{
  "n_kv_head": 1,
  "head_dim": 64,
  "d_mlp": 1280,
  "vocab_size": 16697,
  "norm": "rmsnorm",
  "norm_place": "pre",
  "rope_fraction": 1.0,
  "lr": 0.00116,
  "lr_mult_up": 0.709,
  "schedule": "cos",
  "final_lr_fraction": 0.0,
  "batch_tokens": 65536,
  "seq_len": 256,
  "doc_mask": false
}
MLP neurons of a small language model. Each row is named by its layer, matrix (gate and up: input weights) and neuron, and shows model dimensions 128-223. Each number is 200 + 30 x the weight over its row's rms, rounded and kept within 0 to 999. A neuron's up and down rows have the sign that makes its largest values positive.
After each neuron's rows, "fires in" lists the words (lower case) most often at its 100 highest values on Wikipedia text that the model never trained on.

L3.gate1227,181,184,212,191,198,251,197,188,263,251,224,160,187,202,174,251,204,135,249,212,159,154,183,182,241,192,202,199,208,190,221,141,201,176,239,155,222,237,162,188,242,219,234,157,206,214,160,148,223,188,184,189,200,244,282,234,213,193,214,198,152,228,172,164,156,200,201,200,196,173,192,205,231,160,214,197,223,191,182,180,244,212,194,191,200,220,149,224,207,228,220,199,153,218,219,240
L3.up1227,175,182,260,200,252,158,206,198,271,214,174,173,199,221,131,243,220,237,246,226,191,149,168,212,195,230,102,193,242,177,243,198,191,179,189,207,158,178,189,210,185,194,178,244,184,201,189,201,212,189,215,168,208,221,213,201,208,213,195,172,227,248,209,186,218,151,163,211,175,177,214,212,229,136,173,159,169,193,198,178,173,272,175,189,216,245,203,149,190,181,173,234,228,275,179,165
fires in: "had", "would", "only", "just", "could", "never"

L6.gate403,254,194,141,198,177,216,187,191,196,202,206,174,151,243,156,199,234,222,230,182,219,228,150,218,177,181,221,225,166,177,166,233,183,197,194,175,203,233,137,219,164,245,207,236,169,137,199,169,193,179,202,229,224,159,253,159,178,196,150,211,246,239,221,202,183,198,225,147,210,208,187,177,161,212,197,162,162,209,224,187,199,210,142,224,237,237,150,159,192,187,211,236,200,181,221,211
L6.up403,224,155,199,199,142,210,181,236,176,251,216,186,176,167,153,240,211,254,172,199,225,211,214,200,219,173,148,169,189,205,186,213,203,227,143,165,222,205,218,199,247,179,247,219,244,194,195,198,168,171,173,181,155,203,208,231,202,175,239,204,211,173,231,154,175,206,198,168,211,260,146,216,196,203,271,177,235,198,158,172,154,181,190,161,208,210,166,201,231,243,178,237,191,220,196,196
fires in: "as", "in"

L3.gate1172,169,198,198,208,177,162,208,159,148,171,206,199,172,198,169,186,178,194,207,130,158,190,175,219,219,171,229,170,245,200,184,236,209,165,182,245,194,211,221,157,201,153,202,221,191,214,151,161,206,228,278,224,195,213,237,142,235,178,208,221,198,196,184,245,181,166,205,192,204,186,141,207,151,203,185,254,241,221,247,179,165,158,216,234,260,211,202,205,112,202,142,179,211,213,124,206
L3.up1172,233,174,227,205,217,199,250,225,192,199,165,217,220,209,173,195,156,212,127,240,235,218,172,176,240,241,229,126,196,182,194,208,211,243,166,220,192,140,206,171,166,217,210,143,253,180,221,235,159,174,195,165,137,215,234,190,171,230,184,206,219,209,164,209,189,175,213,170,186,228,217,217,199,222,230,215,223,156,205,214,182,187,197,185,220,266,206,222,265,183,167,236,210,210,145,212
fires in: "for", "by", "on", "between", "in", "football"

L6.gate223,168,183,229,147,171,226,196,160,208,174,218,210,236,208,202,229,184,187,180,206,250,191,171,200,208,215,171,124,182,203,200,224,203,187,179,228,223,194,172,171,189,188,156,185,214,245,146,200,204,218,185,196,197,221,189,161,208,241,205,160,226,231,216,214,221,270,245,183,130,198,211,164,247,199,165,173,196,147,140,207,227,175,195,253,285,241,203,210,178,211,229,221,178,182,192,195
L6.up223,245,188,242,218,169,205,125,227,183,174,244,242,200,208,178,156,191,247,259,230,237,197,217,201,230,243,172,146,221,197,172,223,202,167,174,201,178,218,177,194,244,236,184,170,178,207,155,191,177,199,236,223,172,190,215,167,144,247,203,148,203,149,235,189,193,167,227,208,177,232,190,190,168,203,218,222,215,146,175,189,178,177,247,210,219,140,213,162,206,188,249,173,252,215,218,199
fires in: "to"

L3.gate243,227,235,237,148,200,178,167,181,218,199,168,220,195,231,171,189,185,233,142,177,219,228,215,232,173,223,182,169,155,123,247,198,218,257,215,171,165,237,177,139,182,163,208,205,165,206,203,178,161,234,173,243,253,193,220,259,218,229,173,185,227,223,171,201,170,163,176,185,173,199,205,175,241,168,191,193,182,210,209,203,195,257,153,213,169,170,229,222,238,211,156,167,181,198,225,255
L3.up243,195,227,190,237,218,209,221,207,222,223,213,199,144,183,157,187,180,197,180,218,172,168,193,206,245,214,238,206,183,194,157,197,189,190,202,205,166,219,240,193,204,189,214,274,167,183,211,177,214,224,170,184,210,221,185,240,240,165,179,217,136,207,241,234,173,269,146,156,141,239,183,214,226,228,264,204,218,239,147,151,230,202,137,143,201,176,187,218,172,219,204,158,202,200,199,233
fires in: "made", "to", "until", "spent", "list"

L3.gate777,164,206,232,207,173,178,235,159,191,219,242,225,211,204,176,212,237,190,245,234,177,137,206,207,198,159,186,199,190,200,199,224,167,190,260,157,136,164,201,151,236,219,220,198,115,246,204,196,189,200,176,165,197,195,210,248,228,239,257,224,173,201,163,227,256,199,154,236,185,186,216,179,206,172,187,175,192,126,198,234,244,187,185,231,197,178,262,216,170,222,171,203,238,248,179,238
L3.up777,148,188,166,193,186,179,191,204,217,245,220,167,233,197,225,252,203,173,208,198,234,216,215,216,196,223,206,216,233,215,244,215,147,262,233,212,217,149,185,182,235,208,225,233,217,224,175,190,193,239,211,209,220,200,213,213,256,202,205,257,230,190,155,179,177,160,191,189,229,193,191,155,217,162,190,197,198,173,233,236,176,216,231,246,198,197,190,213,220,204,139,195,272,166,186,210
fires in: "can", "may", "would", "could", "will", "must"

L6.gate276,197,214,235,232,167,211,237,207,161,205,148,205,191,256,186,181,223,179,230,180,160,152,159,275,179,179,203,188,237,167,216,252,211,156,218,236,180,159,225,196,229,174,182,177,129,177,180,186,205,221,166,219,199,196,153,170,209,176,160,183,210,239,242,202,190,204,200,94,251,184,216,209,242,206,178,230,161,209,128,176,174,215,185,122,185,166,206,196,186,226,205,181,201,200,243,186
L6.up276,198,192,255,176,138,190,177,210,198,198,200,206,228,207,245,213,194,236,186,185,227,177,216,199,227,140,238,191,209,187,203,243,212,183,163,224,206,160,174,218,253,168,226,177,181,182,200,203,195,176,208,187,173,202,227,185,212,224,214,209,159,262,190,184,169,195,235,212,250,269,200,197,256,188,233,189,208,173,181,261,206,221,187,187,235,193,236,236,197,243,200,202,192,207,164,185
fires in: "on"

L6.gate1006,185,163,190,207,203,195,209,154,173,235,218,181,205,197,208,239,241,152,183,238,175,225,238,221,179,196,239,228,200,255,202,216,199,189,260,202,197,149,212,197,192,178,204,209,210,170,210,270,235,191,213,152,229,238,171,139,183,258,188,190,170,184,229,227,196,155,201,214,194,196,194,179,157,227,210,199,152,211,168,187,168,207,222,224,215,243,233,232,212,240,169,196,193,211,166,221
L6.up1006,149,239,174,225,191,208,197,235,166,206,227,162,229,182,243,232,193,203,205,217,191,186,209,182,204,219,258,217,198,204,191,197,177,232,235,186,190,169,174,281,155,197,205,206,218,135,245,207,195,264,237,253,174,199,226,174,198,223,192,176,186,190,155,233,184,165,162,165,185,188,172,235,190,210,221,194,168,208,190,202,200,241,199,141,189,165,237,224,198,242,189,193,166,210,209,192
fires in: "with", "are", "has", "of", "by", "contained"

L3.gate923,173,186,205,218,191,177,177,175,264,256,280,169,203,187,207,182,210,178,271,223,211,204,191,197,224,190,194,158,213,141,170,212,159,170,227,205,239,230,253,168,220,219,189,148,214,164,205,239,216,191,203,157,187,268,206,204,206,240,247,182,169,221,187,223,271,176,214,162,207,190,152,157,243,187,216,265,191,169,142,202,241,175,233,245,247,171,215,213,226,222,158,138,191,213,159,251
L3.up923,185,227,197,144,204,191,217,255,184,175,154,231,194,194,227,180,224,143,185,216,169,216,204,180,185,244,221,142,143,182,184,167,201,240,209,184,205,140,239,237,224,156,235,169,159,171,189,182,185,131,204,210,190,143,188,161,147,195,214,169,206,213,197,186,191,223,220,204,197,169,205,187,182,227,197,226,198,228,180,207,208,182,262,200,187,176,204,233,146,228,236,203,181,239,185,191
fires in: "as", "king", "queen", "while", "to", "that"

L6.gate669,255,174,221,189,188,202,211,264,202,226,194,205,192,211,215,219,235,241,245,212,179,219,201,244,252,186,252,212,158,160,227,190,219,172,190,175,235,172,231,187,203,242,205,190,158,172,221,200,219,176,157,235,206,204,182,159,207,182,242,128,207,253,180,188,263,254,220,179,188,196,189,261,225,202,242,222,142,250,155,212,240,166,281,197,185,213,194,146,229,211,163,160,199,193,204,251
L6.up669,229,232,216,216,137,202,205,234,168,187,190,193,240,199,237,145,189,213,227,232,204,219,246,172,213,187,205,206,178,209,250,197,234,187,187,180,180,126,212,211,200,223,170,224,132,209,243,229,195,164,165,185,208,188,224,170,214,190,224,204,219,164,229,232,209,168,196,231,236,193,232,205,135,133,189,229,242,222,176,214,245,128,193,178,180,217,197,185,195,226,209,240,182,201,219,200
fires in: "on", "as"

L3.gate1234,226,168,162,208,206,174,186,219,229,221,247,171,202,205,278,199,194,171,203,172,237,232,195,205,230,176,199,258,223,193,198,219,215,214,261,206,183,176,202,172,136,228,183,226,214,201,122,210,258,212,250,217,187,200,176,237,167,176,184,178,191,170,197,231,181,164,165,227,241,218,142,219,195,178,199,255,195,165,182,218,175,167,205,263,173,215,208,197,230,200,225,162,137,222,193,222
L3.up1234,232,183,170,203,240,190,171,206,155,250,238,137,153,209,176,185,186,260,170,168,194,181,190,224,224,185,245,192,181,213,224,216,230,200,185,174,170,258,209,187,210,189,216,206,233,219,182,148,229,173,179,237,197,180,213,154,221,204,151,176,225,181,235,142,185,186,220,191,225,185,218,233,148,186,157,229,272,201,159,205,186,186,195,223,162,195,221,213,205,162,185,260,218,191,149,172
fires in: "during", "since", "from", "around"

L6.gate703,189,218,193,191,177,180,235,212,250,147,220,242,166,200,95,139,168,188,196,179,198,161,191,243,203,236,198,149,227,166,246,206,166,213,193,220,170,208,178,199,201,208,198,190,172,187,166,208,208,251,146,225,221,202,202,219,219,190,235,228,223,251,221,200,225,187,186,240,221,239,140,224,215,210,195,180,145,244,197,187,167,193,211,225,211,236,203,187,254,232,191,266,207,188,162,186
L6.up703,195,108,214,198,209,201,188,188,226,172,167,252,161,220,244,191,187,161,214,241,204,170,216,213,178,210,207,197,211,183,194,174,192,198,200,198,176,185,262,188,203,185,224,159,168,221,233,202,164,190,250,246,201,215,250,195,191,254,225,211,248,189,238,146,255,231,190,146,177,197,161,153,224,194,230,195,203,173,219,174,177,113,144,146,193,210,248,172,222,210,207,224,200,200,201,227
fires in: "to"

L3.gate681,170,228,195,222,170,177,192,205,231,215,195,179,188,211,190,179,211,219,213,224,245,177,216,170,195,232,225,157,227,180,221,177,226,173,177,186,187,206,207,201,215,141,151,276,192,217,228,173,182,200,189,216,189,186,185,209,246,199,210,236,204,200,269,193,146,189,206,224,117,172,204,171,190,183,198,203,188,207,178,237,218,252,189,196,189,204,186,200,168,237,143,166,173,258,178,222
L3.up681,159,194,193,219,151,213,180,210,189,163,205,209,183,224,171,174,234,216,154,171,203,184,180,226,191,195,210,201,178,205,207,139,188,137,132,231,184,151,195,160,256,160,215,170,217,198,206,214,186,169,214,186,217,192,261,156,186,218,197,210,161,186,191,190,157,196,221,190,155,217,172,162,155,209,218,214,204,195,219,251,250,205,194,211,196,190,229,238,173,268,232,173,217,229,240,172
fires in: "to", "end", "beginning", "start", "until"

L3.gate374,205,169,194,160,186,193,175,205,209,175,218,192,190,236,233,201,226,143,267,190,180,247,229,143,156,222,221,263,201,176,141,244,221,139,200,231,204,208,167,167,241,199,194,200,210,195,184,231,168,189,223,215,228,215,212,166,239,182,229,220,230,167,177,248,185,224,230,163,250,210,208,217,221,197,188,198,193,222,193,239,216,221,242,207,202,170,212,190,157,179,236,278,237,222,194,165
L3.up374,208,165,216,172,186,196,237,230,208,234,190,223,186,213,214,200,220,197,176,219,195,217,183,172,212,215,175,220,219,230,239,251,251,193,185,181,239,170,190,176,209,183,185,194,260,226,195,226,187,162,136,204,173,198,205,149,243,197,211,196,205,239,172,237,204,198,280,185,204,177,214,184,229,184,231,157,191,223,196,154,272,270,223,174,226,141,210,207,150,215,193,179,201,224,151,213
fires in: "on", "a", "at", "of", "before"

L3.gate2,203,210,213,217,196,198,232,185,129,215,221,185,231,175,204,182,206,188,252,229,193,194,203,189,215,184,211,204,295,257,224,207,160,166,201,157,183,189,199,210,162,171,229,157,197,229,211,237,237,202,182,195,172,270,214,228,217,202,141,227,152,207,235,219,226,218,246,184,191,161,231,196,233,218,191,205,230,226,131,220,154,169,205,274,237,137,171,242,295,229,174,260,191,205,198,172
L3.up2,149,210,226,226,177,191,240,210,186,211,207,194,201,237,163,191,260,195,129,207,206,211,221,193,208,252,198,217,215,228,213,172,216,247,214,116,125,201,133,203,195,244,197,178,176,215,174,204,175,213,230,194,172,202,154,201,253,183,172,247,185,181,168,209,202,155,226,151,271,181,211,188,187,197,260,206,189,180,215,231,217,197,218,205,197,147,226,224,175,134,218,156,226,234,217,171
fires in: "of"